Weights of a small GPT-style language model, trained from scratch on English Wikipedia.
Size: width 192, vocabulary 4275.
Architecture: RMSNorm before each block, rotary positions, no biases in attention or MLP, untied embeddings, normalized queries and keys.
Training: a variant of Muon for these matrices, 260M tokens, 3963 steps.
MLP neurons of a small language model. Each row is named by its layer, matrix (gate and up: input weights; down: output weights) and neuron, and shows model dimensions 32-127. Each number is 50 + 15 x the weight over its row's rms, rounded and kept within 0 to 99. A neuron's up and down rows have the sign that makes its largest values positive.
After each neuron's rows, "fires on" lists the tokens most often at its 100 highest values on Wikipedia text that the model never trained on. A number after a token or word is its count.

L5.gate563:58 30 63 82 88 74 68 32 27 70 57 31 34 82 31 44 53 65 29 35 42 40 48 71 58 50 73 51 49 60 54 50 38 31 48 40 66 67 45 44 58 68 35 62 58 53 50 74 49 44 29 37 57 43 49 52 65 38 51 48 59 56 69 64 59 41 62 40 56 80 41 45 60 36 43 63 28 62 46 55 44 61 22 53 68 67 82 41 43 30 45 57 60 63 49 35
L5.up563:64 53 23 64 46 61 54 56 54 25 52 58 46 49 62 35 56 82 54 33 40 17 53 78 79 49 62 74 63 62 37 50 51 33 21 38 73 73 56 33 53 65 35 52 53 37 48 71 62 51 47 39 54 54 57 46 43 54 54 60 43 58 40 56 62 45 64 59 60 75 43 48 60 66 51 71 30 31 52 46 66 60 55 49 45 64 82 42 24 53 61 30 38 99 47 61
L5.down563:67 28 51 69 54 52 28 22 68 58 66 38 34 59 73 55 57 48 30 64 52 61 44 44 37 53 40 55 46 61 52 45 61 41 54 56 50 80 65 54 77 71 50 67 81 56 37 49 55 71 51 23 57 36 48 46 67 61 71 51 75 71 62 53 46 54 64 51 67 67 55 74 34 70 38 47 51 72 63 76 29 50 46 37 70 61 55 61 47 59 36 57 71 53 60 42
fires on: "es" 21, "s" 13, "ers" 9, "ins" 7

L6.gate303:49 64 57 32 47 52 55 80 56 57 60 40 36 53 59 69 53 28 33 61 67 57 64 43 58 56 19 22 45 60 38 64 15 46 67 36 69 71 40 38 82 60 38 55 59 66 63 46 62 74 55 56 30 62 53 67 58 68 58 81 60 42 85 58 51 40 82 57 55 71 70 67 44 64 60 55 59 55 45 51 64 39 57 36 65 60 43 59 42 58 23 81 55 49 64 39
L6.up303:29 74 47 55 64 74 60 43 59 43 32 33 32 30 68 53 57 64 50 42 57 59 59 42 47 64 26 34 28 76 64 69 49 66 21 66 53 38 47 80 47 27 47 29 47 63 22 57 39 61 46 59 38 63 45 52 45 80 42 48 66 50 72 24 53 59 60 43 26 58 41 42 23 45 44 40 18 36 45 58 38 32 42 41 71 34 40 74 44 59 42 31 42 77 71 69
L6.down303:41 64 47 51 40 52 48 63 52 46 40 31 45 59 74 36 50 55 57 21 30 76 40 49 72 46 27 52 49 44 41 52 30 54 52 46 63 63 83 46 61 50 50 59 55 47 41 57 59 60 52 69 53 69 41 47 36 35 47 64 28 50 57 66 64 45 56 36 34 42 55 66 46 15 60 71 51 26 53 55 33 48 58 35 88 48 52 58 56 38 69 59 19 72 62 43
fires on: " ch" 49, " Ch" 10, " b" 10, "ad" 7, "able" 6, " ph" 5

L5.gate469:70 66 25 47 61 50 38 56 61 74 68 41 56 84 32 58 54 73 46 57 55 72 44 26 28 45 58 51 41 31 37 48 33 66 41 26 69 45 36 58 44 50 54 43 39 72 56 48 48 46 00 36 55 25 33 57 74 43 83 28 61 40 40 41 64 46 34 31 71 72 21 49 40 27 60 39 27 44 76 54 52 80 25 47 63 41 41 15 45 49 37 39 40 71 53 24
L5.up469:41 51 59 46 35 44 71 53 78 70 52 44 59 18 70 68 42 35 30 40 28 48 17 60 74 49 51 63 25 66 42 52 40 16 25 42 51 39 46 47 39 40 52 75 50 63 41 50 39 57 54 59 52 64 60 45 42 38 50 74 65 18 53 55 45 85 52 57 56 58 62 55 55 66 86 52 30 53 36 30 69 29 49 57 77 36 57 55 57 66 58 58 24 19 45 48
L5.down469:45 28 36 53 55 65 67 33 60 34 62 74 36 48 52 48 51 72 72 54 61 48 74 74 22 56 33 27 48 60 69 47 66 22 53 68 34 56 50 41 60 32 67 39 70 48 37 67 46 49 80 63 58 68 44 25 55 59 42 51 44 55 66 42 55 36 63 30 52 56 42 24 60 47 47 50 24 58 72 50 64 43 55 40 51 55 99 49 51 47 48 38 64 44 41 43
fires on: "ers" 54, "s" 16, "ales" 6, "ics" 4

L3.gate722:37 33 62 38 53 49 54 50 53 49 10 28 73 58 51 70 57 59 87 55 57 62 82 63 46 18 42 42 35 36 57 71 59 57 50 15 49 87 40 68 69 52 54 26 40 74 48 60 56 52 64 59 55 26 51 48 35 46 45 49 62 48 45 39 70 61 87 51 41 56 47 44 33 46 26 38 42 42 40 40 65 79 37 53 39 39 78 34 36 74 36 56 46 31 49 68
L3.up722:48 61 42 35 47 30 25 65 27 70 37 56 71 57 39 19 47 46 45 48 41 61 30 52 38 52 48 51 32 65 62 54 49 47 48 43 16 44 29 38 70 36 69 67 55 42 70 52 50 51 64 34 47 47 65 23 50 51 54 63 66 33 68 31 62 64 68 47 59 39 78 30 62 53 66 23 69 55 46 66 41 44 47 50 41 70 53 53 31 41 57 78 49 32 39 77
L3.down722:39 40 51 37 32 37 50 49 63 40 33 34 52 64 88 67 39 50 64 54 81 64 62 53 57 41 40 55 56 22 63 58 68 23 42 29 71 75 45 81 74 55 61 46 16 92 35 44 47 72 55 32 46 26 30 60 71 28 43 29 45 55 38 31 49 69 61 41 41 57 40 63 56 50 62 47 67 37 37 14 45 48 49 48 27 31 62 39 47 64 46 27 33 65 34 66
fires on: " I" 27, " they" 16, " prom" 10, " sk" 7, "iam" 6, " Dou" 5

L3.gate145:41 69 40 47 50 35 36 37 47 77 44 35 70 53 14 43 50 75 31 41 63 48 55 48 76 54 42 23 54 42 69 40 53 51 48 42 80 53 55 54 53 39 50 36 62 79 50 52 25 75 58 69 42 45 31 62 45 34 43 38 27 48 66 27 51 66 62 29 39 81 48 43 64 43 47 48 67 45 90 50 71 43 32 43 57 66 43 48 43 62 58 67 57 24 55 55
L3.up145:33 49 65 68 61 43 53 76 40 57 57 58 45 37 37 60 47 54 55 24 46 36 77 41 47 74 29 69 49 16 34 51 69 87 56 70 56 48 39 31 22 63 40 31 50 51 44 28 61 32 40 40 40 26 48 31 41 54 44 33 46 38 48 40 40 60 13 54 64 65 40 55 76 56 51 39 52 34 64 75 33 74 29 54 35 65 51 49 62 57 37 82 31 46 31 27
L3.down145:45 52 33 51 61 19 57 49 62 55 54 42 70 44 57 38 99 39 54 80 59 64 57 84 68 24 48 53 45 76 53 75 77 58 47 60 64 58 51 50 45 40 39 33 46 46 46 26 34 99 40 74 77 76 42 81 29 44 32 56 45 35 49 66 60 33 70 34 74 68 59 54 44 58 56 51 34 45 61 48 42 31 56 17 47 43 32 73 76 60 64 74 62 74 34 41
fires on: "m" 21, " im" 11, " am" 10, "ir" 7, "r" 7

L3.gate54:49 60 21 49 69 81 54 39 34 63 25 55 43 54 38 39 40 52 82 77 53 40 63 64 48 53 42 50 17 53 49 71 56 53 40 42 95 45 50 48 58 31 49 47 71 50 40 26 37 48 53 47 68 51 41 27 26 73 68 51 53 83 69 54 51 51 39 42 56 49 64 31 48 36 33 24 42 56 42 50 45 56 49 65 43 63 54 25 47 55 91 34 50 60 29 27
L3.up54:32 84 26 67 53 45 67 50 43 25 15 44 66 55 49 50 66 28 59 70 44 38 45 53 56 64 56 61 40 50 22 63 44 46 34 37 49 49 50 28 41 73 61 60 54 57 26 17 68 53 64 63 59 70 74 35 67 66 62 62 41 09 34 75 67 65 33 32 47 69 48 34 42 46 33 56 53 27 41 49 49 54 63 52 59 51 45 22 54 58 63 57 33 39 14 51
L3.down54:54 59 58 45 52 48 58 47 27 25 49 38 58 61 58 64 80 11 04 60 62 29 69 42 33 21 62 46 36 75 58 63 50 40 48 50 66 52 49 35 31 64 52 28 73 31 21 28 58 27 26 57 62 49 51 56 38 48 34 50 57 43 49 53 39 70 24 24 20 34 47 60 70 54 64 52 28 52 54 17 48 29 36 67 44 74 61 61 28 44 50 34 35 56 24 55
fires on: " com" 20, "rom" 12, "il" 10, "ris" 9

L6.gate286:55 41 46 66 56 30 67 70 76 60 36 63 65 66 12 67 45 55 85 63 57 50 26 58 36 25 76 54 30 67 51 49 50 67 76 52 40 44 60 74 61 66 70 53 54 39 44 53 72 50 63 38 38 51 47 55 32 53 65 36 47 48 36 64 84 38 34 34 55 40 54 74 57 37 45 52 29 63 59 21 47 39 38 44 47 87 33 61 53 57 63 53 46 42 40 39
L6.up286:66 37 63 74 69 47 58 47 39 37 26 48 46 33 34 65 65 66 73 75 90 67 37 49 61 49 44 66 52 71 64 59 57 54 47 68 55 25 67 49 46 46 50 34 38 51 66 59 60 76 40 33 35 41 42 47 70 54 64 29 87 62 23 49 51 43 43 39 63 53 41 61 56 57 43 55 84 61 40 39 67 52 44 42 72 43 35 64 45 74 57 65 33 37 34 44
L6.down286:60 80 68 70 61 50 72 21 57 53 46 46 79 64 61 73 40 54 58 59 43 36 76 50 41 42 73 41 51 34 72 49 26 69 58 72 51 50 25 63 80 76 61 40 52 58 45 65 65 75 79 37 60 32 61 65 54 71 23 17 62 56 29 68 59 50 23 61 62 49 52 80 30 36 45 35 55 26 63 22 51 66 49 45 50 76 50 49 49 54 43 46 52 25 69 59
fires on: "c" 21, " until" 16, " but" 14, "w" 13, "od" 4, "ac" 4

L3.gate701:59 46 94 36 69 40 45 55 29 48 57 50 42 57 63 49 39 67 60 90 11 21 75 47 39 57 48 39 20 63 36 22 30 29 50 42 52 59 30 67 33 37 40 37 60 49 32 44 46 52 38 52 71 84 41 27 71 66 60 55 18 26 51 40 34 38 65 25 40 31 71 48 26 31 70 47 48 58 54 64 39 48 36 50 40 62 29 57 67 65 38 59 78 35 59 32
L3.up701:56 35 63 53 52 48 54 23 26 78 60 49 35 73 56 37 52 72 68 79 47 21 45 38 40 79 50 41 38 29 32 27 44 49 26 40 73 53 52 37 48 35 33 30 29 41 33 43 67 52 52 57 59 71 44 23 74 76 65 84 52 30 49 52 28 17 85 40 35 26 55 76 74 54 68 39 55 36 38 51 65 41 54 46 47 70 52 40 74 31 45 60 43 45 40 56
L3.down701:52 33 55 40 90 58 50 54 37 29 73 24 25 59 48 34 33 65 42 60 39 36 41 43 45 65 69 64 53 30 33 52 44 85 41 48 43 52 65 73 34 51 51 47 53 44 25 45 75 68 13 59 79 63 44 16 59 49 62 69 40 45 54 21 40 42 49 61 38 55 64 64 58 54 66 53 56 50 42 47 46 36 37 60 43 26 45 48 46 56 04 67 32 41 50 49
fires on: "\n\n" 19, " |\n\n" 17, "==\n" 6, " lead" 5, " FW" 5

L5.gate549:69 40 58 62 62 60 60 50 47 23 49 46 10 69 40 55 42 79 30 55 41 64 62 54 47 62 81 31 64 35 66 31 61 38 47 52 40 53 74 53 47 38 39 63 68 40 38 47 61 34 44 61 57 43 33 59 59 41 59 76 63 41 75 62 57 54 52 49 68 62 30 38 21 50 51 49 35 48 81 39 47 57 43 64 71 67 66 51 47 68 77 38 60 58 57 53
L5.up549:83 64 20 51 55 54 56 45 59 61 46 64 42 25 36 58 54 68 56 21 27 42 65 50 42 54 70 48 67 69 65 42 62 23 38 58 65 66 36 45 37 39 60 29 41 09 47 38 53 43 41 61 54 28 44 58 46 35 50 69 28 65 11 60 44 44 65 25 35 57 62 45 29 67 31 89 24 75 46 61 30 61 41 54 59 61 89 41 35 16 68 55 63 69 64 71
L5.down549:63 57 62 64 62 59 70 54 56 46 71 74 46 49 38 32 43 53 53 65 52 77 60 49 66 50 50 57 39 61 40 45 32 44 18 29 44 65 55 50 16 38 37 71 43 75 45 61 52 62 65 30 45 74 34 53 48 39 58 58 61 60 64 60 70 90 65 43 64 54 54 50 60 65 55 52 27 35 60 42 29 45 46 42 66 63 53 59 31 25 66 35 47 68 55 50
fires on: "es" 21, "ions" 14, "les" 8, "acks" 6, "aces" 5, "s" 5

L6.gate55:83 50 49 59 66 79 46 69 49 82 50 71 49 45 61 36 66 68 36 55 39 43 43 66 66 38 60 43 44 75 56 43 40 45 54 56 66 53 57 61 27 42 35 59 89 44 56 64 51 44 42 52 69 81 14 42 36 54 65 73 54 47 51 66 33 55 67 38 62 59 60 42 37 63 40 46 51 17 49 37 53 72 43 64 33 81 55 59 53 44 39 24 29 16 40 66
L6.up55:68 38 29 56 60 68 44 61 44 59 61 51 66 57 47 40 52 62 40 68 62 41 57 54 41 42 53 45 76 51 45 56 14 49 70 50 59 68 50 35 75 32 73 44 71 26 56 56 82 41 30 37 65 36 33 63 47 40 78 53 42 61 38 30 62 65 31 60 50 79 56 57 47 63 56 60 44 32 82 44 30 40 63 38 73 46 30 68 76 90 37 45 34 64 45 36
L6.down55:68 38 62 57 59 52 22 74 48 44 61 59 53 50 75 58 52 70 83 34 42 30 52 48 27 49 30 67 29 71 53 67 55 60 54 44 38 48 44 53 30 29 42 29 38 43 64 46 68 57 61 52 57 74 46 45 37 66 53 32 39 49 69 31 34 42 73 42 47 70 70 81 37 48 51 28 63 55 41 48 40 43 59 50 29 43 54 53 31 56 24 44 46 43 51 62
fires on: " |\n" 35, " |" 19, "\n" 9, "|---|---|---|---" 8, "-" 6

L3.gate80:76 80 54 40 77 45 68 41 65 36 43 61 36 50 29 33 41 48 46 29 86 49 44 43 23 44 41 42 44 55 42 64 35 68 39 74 53 45 34 67 29 46 57 59 27 49 47 53 42 38 42 62 42 47 33 79 47 53 56 43 28 54 60 38 50 71 42 32 38 85 29 58 41 30 76 52 50 70 58 78 69 64 43 48 68 23 37 58 75 40 43 33 16 70 34 54
L3.up80:54 58 34 42 45 54 48 37 73 44 57 55 38 75 48 73 42 42 57 50 79 69 50 75 55 29 28 32 55 49 55 48 44 43 55 74 19 59 48 51 63 36 72 45 46 65 61 63 54 17 67 37 87 44 03 54 38 99 82 56 46 46 66 62 40 55 26 22 35 46 44 80 36 43 42 44 61 47 36 58 70 45 58 48 56 21 45 48 66 50 54 63 45 47 63 50
L3.down80:51 39 38 66 54 12 60 54 47 73 37 21 42 64 54 39 54 50 45 59 26 59 62 58 63 38 77 75 66 33 33 79 61 52 33 50 63 55 54 63 85 70 39 39 65 52 78 56 41 48 36 34 88 63 50 61 52 33 71 47 56 49 73 56 45 63 73 41 42 43 54 60 78 59 34 74 61 56 35 61 64 43 53 82 41 61 69 49 32 45 67 39 57 37 66 16
fires on: "ary" 14, "u" 11, "tt" 10, "a" 8, " votes" 8, "ony" 7

L3.gate540:59 34 56 70 67 64 26 47 62 74 74 41 41 56 57 54 60 46 19 60 35 66 44 20 38 68 43 67 59 47 96 25 50 57 54 35 51 02 38 69 56 42 58 67 75 51 52 35 46 37 50 55 45 35 78 52 27 44 43 88 76 35 45 53 61 56 73 28 49 43 25 64 45 59 67 50 34 52 37 45 38 38 53 58 36 22 47 53 57 65 44 49 39 67 40 40
L3.up540:68 61 48 67 50 66 21 43 72 69 57 68 55 72 63 41 67 55 03 62 66 31 72 46 74 53 53 24 73 43 83 50 43 49 47 69 32 46 62 45 58 26 36 38 70 47 44 29 31 52 73 53 59 36 60 50 54 49 57 62 55 31 35 42 43 49 46 33 50 52 41 67 67 84 46 41 33 58 50 31 56 64 58 50 79 23 38 20 58 57 55 52 37 38 40 48
L3.down540:25 26 40 61 49 42 69 71 27 76 51 35 24 59 47 63 36 30 66 33 70 41 47 66 49 48 54 57 55 69 29 29 55 27 38 27 51 34 40 28 61 63 36 56 85 49 55 36 90 46 71 43 51 67 47 75 43 36 59 43 64 38 40 70 58 28 48 37 58 51 38 83 33 53 75 65 36 51 29 36 35 58 13 57 43 53 60 58 42 58 48 31 47 54 71 52
fires on: " only" 19, "uter" 13, "ust" 8, "ot" 6, "at" 5, "gan" 5

L6.gate8:69 56 68 58 57 29 41 50 63 65 44 47 58 27 67 37 72 72 77 35 39 61 36 55 68 62 46 29 69 52 33 33 55 66 54 50 81 34 50 33 46 36 45 43 78 62 66 48 34 75 44 43 75 29 42 69 49 42 58 34 59 47 47 70 37 50 64 28 46 33 45 35 26 57 72 55 41 46 52 76 49 59 36 61 64 50 12 53 58 52 44 35 68 56 61 54
L6.up8:59 73 54 57 60 42 53 65 39 46 41 48 55 39 47 56 26 73 69 55 50 47 55 64 35 72 57 65 48 61 32 26 30 62 44 52 64 36 40 35 65 22 32 73 63 16 68 56 19 50 58 35 44 06 31 47 45 56 26 28 75 56 57 53 46 38 71 34 35 36 58 57 34 37 84 69 56 63 56 40 37 29 57 78 77 63 51 31 34 68 69 61 62 40 65 69
L6.down8:52 41 71 52 34 64 37 27 61 37 67 56 61 34 52 49 46 36 48 55 31 48 57 65 50 67 54 25 51 51 45 47 47 60 30 29 60 54 40 52 48 57 46 64 63 52 39 42 30 76 54 45 33 41 59 45 66 66 50 28 53 34 59 77 51 33 48 50 71 31 93 51 44 45 75 46 32 36 24 38 48 64 54 66 38 73 63 25 42 64 64 60 40 42 55 55
fires on: " al" 31, "al" 13, " Al" 9, " (" 8, "Al" 5, " ." 5

L5.gate638:34 57 35 36 89 54 58 84 64 66 62 42 31 71 61 55 60 49 38 53 39 42 56 54 43 57 58 79 59 79 57 19 32 79 65 48 55 24 43 23 66 56 64 56 83 91 66 41 58 55 48 54 42 73 58 63 46 57 51 68 64 50 38 61 46 64 63 36 46 53 61 57 65 38 42 37 58 70 56 44 40 18 61 63 83 50 42 23 41 46 48 50 42 60 43 65
L5.up638:34 64 44 39 75 67 71 95 31 56 27 61 71 95 50 62 46 55 46 60 54 50 36 62 59 69 35 13 48 63 54 40 23 37 45 24 62 57 47 68 57 49 50 33 56 74 42 49 48 47 68 51 53 58 44 57 76 51 52 40 72 40 52 76 50 63 39 59 42 30 41 38 28 55 35 84 62 17 33 44 58 57 43 60 62 39 46 56 70 59 32 39 41 33 38 22
L5.down638:59 70 39 47 41 68 45 54 65 62 48 31 41 58 46 45 41 70 53 42 44 63 25 50 38 48 23 56 57 61 71 55 40 36 11 39 49 26 80 58 60 73 62 27 30 41 48 48 53 45 72 40 60 58 37 56 70 60 44 48 60 73 37 73 67 44 48 42 57 42 32 47 49 64 22 70 64 32 15 45 44 46 73 30 45 45 58 62 38 52 43 35 54 43 45 73
fires on: "ad" 15, " sign" 13, " ph" 9, "ent" 8, "art" 8, "end" 8

L3.gate555:51 50 52 55 40 56 32 25 74 52 19 58 40 37 35 64 50 41 31 31 55 85 36 58 28 34 53 14 64 47 64 49 51 42 27 47 34 59 54 51 52 41 53 25 26 63 59 63 52 41 31 49 55 53 59 28 48 57 40 53 59 51 38 43 50 39 86 32 52 13 67 49 39 40 44 49 55 53 67 76 32 47 69 25 41 59 27 57 47 60 41 65 31 34 43 50
L3.up555:08 46 34 56 22 58 47 51 63 78 34 82 66 34 31 32 60 43 64 56 13 56 32 63 52 58 49 38 70 75 63 41 58 80 17 46 44 62 72 78 25 37 61 35 28 58 32 64 45 63 69 39 67 40 52 42 78 47 64 57 75 52 47 48 43 49 51 39 57 42 49 36 27 44 49 46 40 62 52 57 52 46 56 49 59 51 62 63 52 68 28 43 31 50 74 47
L3.down555:61 49 58 53 52 41 67 46 56 21 52 56 43 55 55 47 31 43 45 54 48 35 53 37 32 54 35 33 53 31 52 55 25 51 34 29 51 61 16 48 74 52 68 47 40 65 73 71 57 34 34 42 37 43 61 39 34 36 60 65 31 36 45 39 72 51 62 46 46 42 28 63 77 26 27 64 41 76 57 48 45 41 69 58 34 43 28 55 37 44 55 65 58 62 31 55
fires on: "ay" 22, " " 15, "'" 10, "ab" 8, " of" 7, "y" 5

L3.gate580:32 32 55 73 66 51 48 24 58 57 46 41 60 40 33 41 22 54 92 51 40 16 52 61 35 55 57 69 46 83 47 63 34 64 62 28 72 40 58 62 82 54 56 70 23 66 40 29 53 70 55 44 60 41 54 54 23 46 33 43 60 65 37 37 32 34 47 32 56 49 52 36 41 47 56 57 37 60 57 70 72 57 55 61 24 62 71 47 65 92 68 33 48 46 51 26
L3.up580:53 49 52 54 42 53 61 35 45 40 65 41 51 39 42 73 44 65 65 69 63 66 44 90 89 79 65 41 50 70 57 72 46 34 41 64 52 69 36 66 47 47 57 59 30 73 65 38 45 56 42 65 32 50 71 17 51 58 89 51 64 40 35 36 53 50 37 58 36 39 41 39 67 79 57 32 55 44 52 56 49 50 48 42 49 40 58 45 27 66 35 61 67 39 37 76
L3.down580:58 47 23 44 30 62 41 48 52 57 49 54 79 50 75 27 72 35 40 43 45 53 41 34 50 24 40 41 50 29 55 50 32 66 56 64 42 65 36 47 72 56 31 62 71 48 66 53 59 63 59 45 40 33 60 40 82 66 51 46 34 41 33 71 47 57 51 48 39 53 30 54 67 37 44 61 53 41 60 48 28 26 56 55 51 29 42 45 29 63 36 74 63 40 74 58
fires on: "ot" 57, "rom" 21, "it" 4

L3.gate563:45 52 57 42 42 74 53 42 34 38 62 59 44 47 16 38 63 39 56 62 53 21 53 57 50 27 69 47 51 53 45 54 60 68 43 32 59 60 30 81 60 55 50 41 28 39 46 65 83 71 47 35 74 52 56 46 81 64 45 26 36 77 39 39 39 34 30 36 64 34 76 48 44 35 87 60 37 53 29 80 55 51 39 45 51 29 28 44 58 32 56 47 59 33 59 41
L3.up563:50 34 49 42 55 26 40 64 84 63 48 59 39 53 59 40 44 40 72 46 50 37 61 43 34 22 46 63 54 62 57 20 48 37 39 58 67 47 19 55 55 49 39 44 49 53 37 33 67 85 64 30 50 35 61 62 35 30 29 53 40 56 65 54 30 57 58 80 73 51 55 75 36 30 43 34 49 11 48 54 26 63 59 58 57 62 40 49 39 38 50 66 55 31 38 59
L3.down563:43 45 53 47 52 54 74 59 63 41 16 34 35 37 82 27 36 53 51 57 54 38 23 47 52 49 39 80 48 61 50 42 63 57 58 55 43 63 48 54 47 65 70 63 56 45 63 39 42 64 35 29 58 42 65 31 50 55 32 38 53 60 64 52 63 21 31 55 25 51 54 66 23 52 61 34 51 40 41 43 53 30 60 25 71 46 47 54 59 56 36 60 57 28 44 70
fires on: " |\n\n" 48, "eb" 13, " Year" 9, "\n\n" 7, "ay" 6

L5.gate440:42 56 55 40 56 36 57 45 53 72 62 55 59 21 40 51 52 43 56 75 82 23 48 49 38 44 70 50 49 56 51 65 51 86 61 44 41 35 54 58 76 71 61 39 90 24 26 31 09 52 56 45 20 47 53 29 35 21 65 58 65 61 69 25 33 32 55 44 52 36 24 61 60 56 45 35 50 88 47 49 48 29 46 56 57 49 35 43 32 43 36 44 43 64 49 49
L5.up440:48 52 76 49 35 21 54 77 18 59 59 74 60 34 56 36 35 72 63 35 48 59 37 68 56 47 74 62 60 42 42 56 79 38 49 55 54 73 58 68 48 30 46 56 38 72 37 53 49 33 19 61 73 41 37 58 36 50 60 44 34 58 72 37 20 60 44 70 84 47 59 24 38 50 58 72 39 59 40 62 56 54 31 56 60 45 28 71 64 59 47 37 68 51 20 51
L5.down440:54 80 71 73 34 65 38 43 24 72 48 30 60 37 65 41 54 40 46 67 57 56 36 66 27 53 45 54 37 79 65 26 23 65 28 45 68 30 61 70 56 91 57 41 53 46 73 64 31 65 63 50 41 34 76 49 50 44 48 66 49 58 43 65 46 37 39 66 39 61 73 51 50 40 46 56 49 52 61 60 56 64 19 21 55 47 52 63 53 40 48 70 43 55 53 29
fires on: " h" 21, "us" 17, "is" 16, " |" 11, "ah" 8

L3.gate428:47 60 25 55 44 44 69 70 56 33 50 43 40 66 60 56 55 70 62 46 52 38 37 58 78 54 55 52 45 46 73 69 47 43 44 46 68 48 57 57 52 48 25 60 50 53 66 57 55 26 68 39 56 62 67 65 42 62 40 50 35 38 69 23 36 51 85 59 54 38 70 43 61 36 72 56 42 44 62 23 07 51 57 40 50 49 47 51 61 70 57 55 44 34 66 55
L3.up428:34 41 31 58 67 66 40 43 55 56 56 50 65 52 41 57 38 30 34 66 52 67 44 59 84 42 50 77 52 68 58 35 46 50 18 70 81 43 31 42 52 50 41 56 50 30 37 53 74 60 54 87 59 47 72 53 71 42 75 39 46 78 40 48 76 61 42 44 68 45 58 65 61 23 40 53 46 61 60 16 50 15 66 33 36 39 62 46 75 42 36 20 31 77 66 54
L3.down428:66 14 51 42 47 40 51 52 47 53 41 46 63 43 44 68 37 61 65 54 34 40 51 53 10 61 49 36 77 53 48 38 84 39 64 39 43 65 38 52 27 25 64 39 15 59 68 49 56 55 32 45 43 59 66 44 41 44 76 83 44 40 32 51 54 13 53 31 52 16 46 57 50 45 54 41 68 59 53 49 42 62 39 61 44 54 36 59 59 43 48 61 42 66 26 52
fires on: "." 57, " " 16, " of" 9, "ivers" 4

L6.gate357:58 56 77 59 46 61 55 59 47 65 33 39 58 44 80 53 38 76 43 46 42 73 45 44 78 42 30 49 23 79 62 67 76 51 33 76 42 52 47 48 70 72 57 54 39 68 42 30 46 78 56 54 78 59 47 67 49 49 37 38 67 53 69 64 70 65 27 59 30 40 52 41 64 55 11 57 43 59 72 68 53 41 64 42 65 68 66 55 49 63 59 54 72 41 48 30
L6.up357:64 26 56 38 66 32 51 80 41 42 68 74 68 68 27 68 47 55 12 67 52 33 47 40 41 78 48 37 45 26 28 58 64 60 64 46 26 64 53 54 22 49 60 63 54 83 46 63 42 37 40 46 50 73 64 71 41 56 47 73 36 77 52 36 53 52 26 47 40 47 03 40 41 47 43 53 63 41 66 54 31 61 49 56 33 44 15 67 95 45 72 72 68 55 35 74
L6.down357:35 59 16 55 62 44 56 62 64 80 24 41 62 66 99 59 59 50 28 45 59 48 46 59 71 59 37 21 53 36 51 43 52 57 45 49 31 58 70 51 61 37 69 73 48 40 25 59 59 49 61 40 62 49 40 41 20 30 22 68 56 53 70 52 70 71 23 67 49 46 35 74 66 78 27 74 74 24 76 53 49 39 52 53 33 48 17 38 57 77 68 45 56 61 55 68
fires on: "m" 22, "r" 12, " " 11, " insp" 10, " str" 6, "im" 5

L6.gate247:40 82 49 85 45 36 32 69 54 88 43 39 68 37 19 67 21 70 69 40 33 25 61 45 61 69 51 46 54 54 30 58 53 93 29 42 22 65 53 59 47 51 38 63 71 72 60 51 49 50 53 38 54 45 49 42 61 65 53 75 50 18 56 22 60 50 83 50 45 32 37 46 52 27 46 47 53 52 43 58 52 64 39 52 71 51 30 45 50 45 48 42 32 40 30 63
L6.up247:71 37 39 51 43 77 50 33 50 46 68 44 23 36 44 53 67 51 46 55 57 60 58 40 53 51 46 55 88 52 61 61 49 78 54 38 48 33 64 73 60 24 38 43 75 51 73 68 48 12 37 42 35 35 70 51 19 42 40 48 18 38 53 43 36 33 42 45 36 50 41 45 67 47 52 34 47 56 48 51 42 56 68 35 75 34 61 44 30 31 45 34 07 67 64 28
L6.down247:51 52 71 52 69 61 09 59 36 59 49 33 48 57 43 62 43 23 68 33 46 50 39 81 57 24 32 69 72 90 43 19 32 41 14 73 45 43 55 38 59 43 86 43 68 57 51 50 60 46 54 32 46 61 55 47 50 44 34 38 46 57 31 84 61 40 59 47 20 52 43 20 38 56 63 68 79 28 24 77 58 42 39 49 51 59 55 76 42 54 38 71 59 79 31 55
fires on: "m" 26, "st" 11, "ust" 9, "at" 6, "p" 5, "ist" 5

L5.gate6:35 67 56 51 43 56 22 84 38 54 18 53 63 65 56 60 59 52 62 60 52 60 91 39 49 66 53 49 45 54 55 50 71 45 51 40 59 43 48 29 32 44 61 46 49 58 79 81 56 65 64 42 57 68 51 54 62 18 38 36 61 28 27 66 29 75 79 45 70 31 40 39 61 58 32 43 61 50 33 57 52 82 50 35 50 49 65 28 60 54 29 81 52 55 88 37
L5.up6:27 37 46 82 51 20 50 59 59 68 36 73 64 54 58 51 36 63 69 57 15 51 60 52 25 49 35 18 60 51 45 58 52 29 60 59 63 41 51 41 70 49 61 46 48 81 66 42 58 43 57 41 66 49 48 68 41 73 36 60 70 41 33 70 56 59 42 65 46 38 56 69 38 83 32 99 86 58 61 66 54 45 73 37 28 58 57 57 54 57 57 67 52 60 67 27
L5.down6:56 58 24 92 60 70 47 42 59 46 61 29 49 31 79 24 38 69 52 57 63 51 59 65 49 52 56 56 49 35 43 70 48 50 55 29 67 66 42 51 34 53 42 17 54 67 57 56 59 53 63 45 43 60 66 58 39 64 38 29 79 35 56 69 54 65 56 29 41 36 53 63 58 64 35 44 39 28 37 41 53 40 55 41 20 18 53 44 50 46 53 44 70 33 69 60
fires on: " other" 17, " some" 13, "tern" 7, " every" 7, "res" 5, "p" 5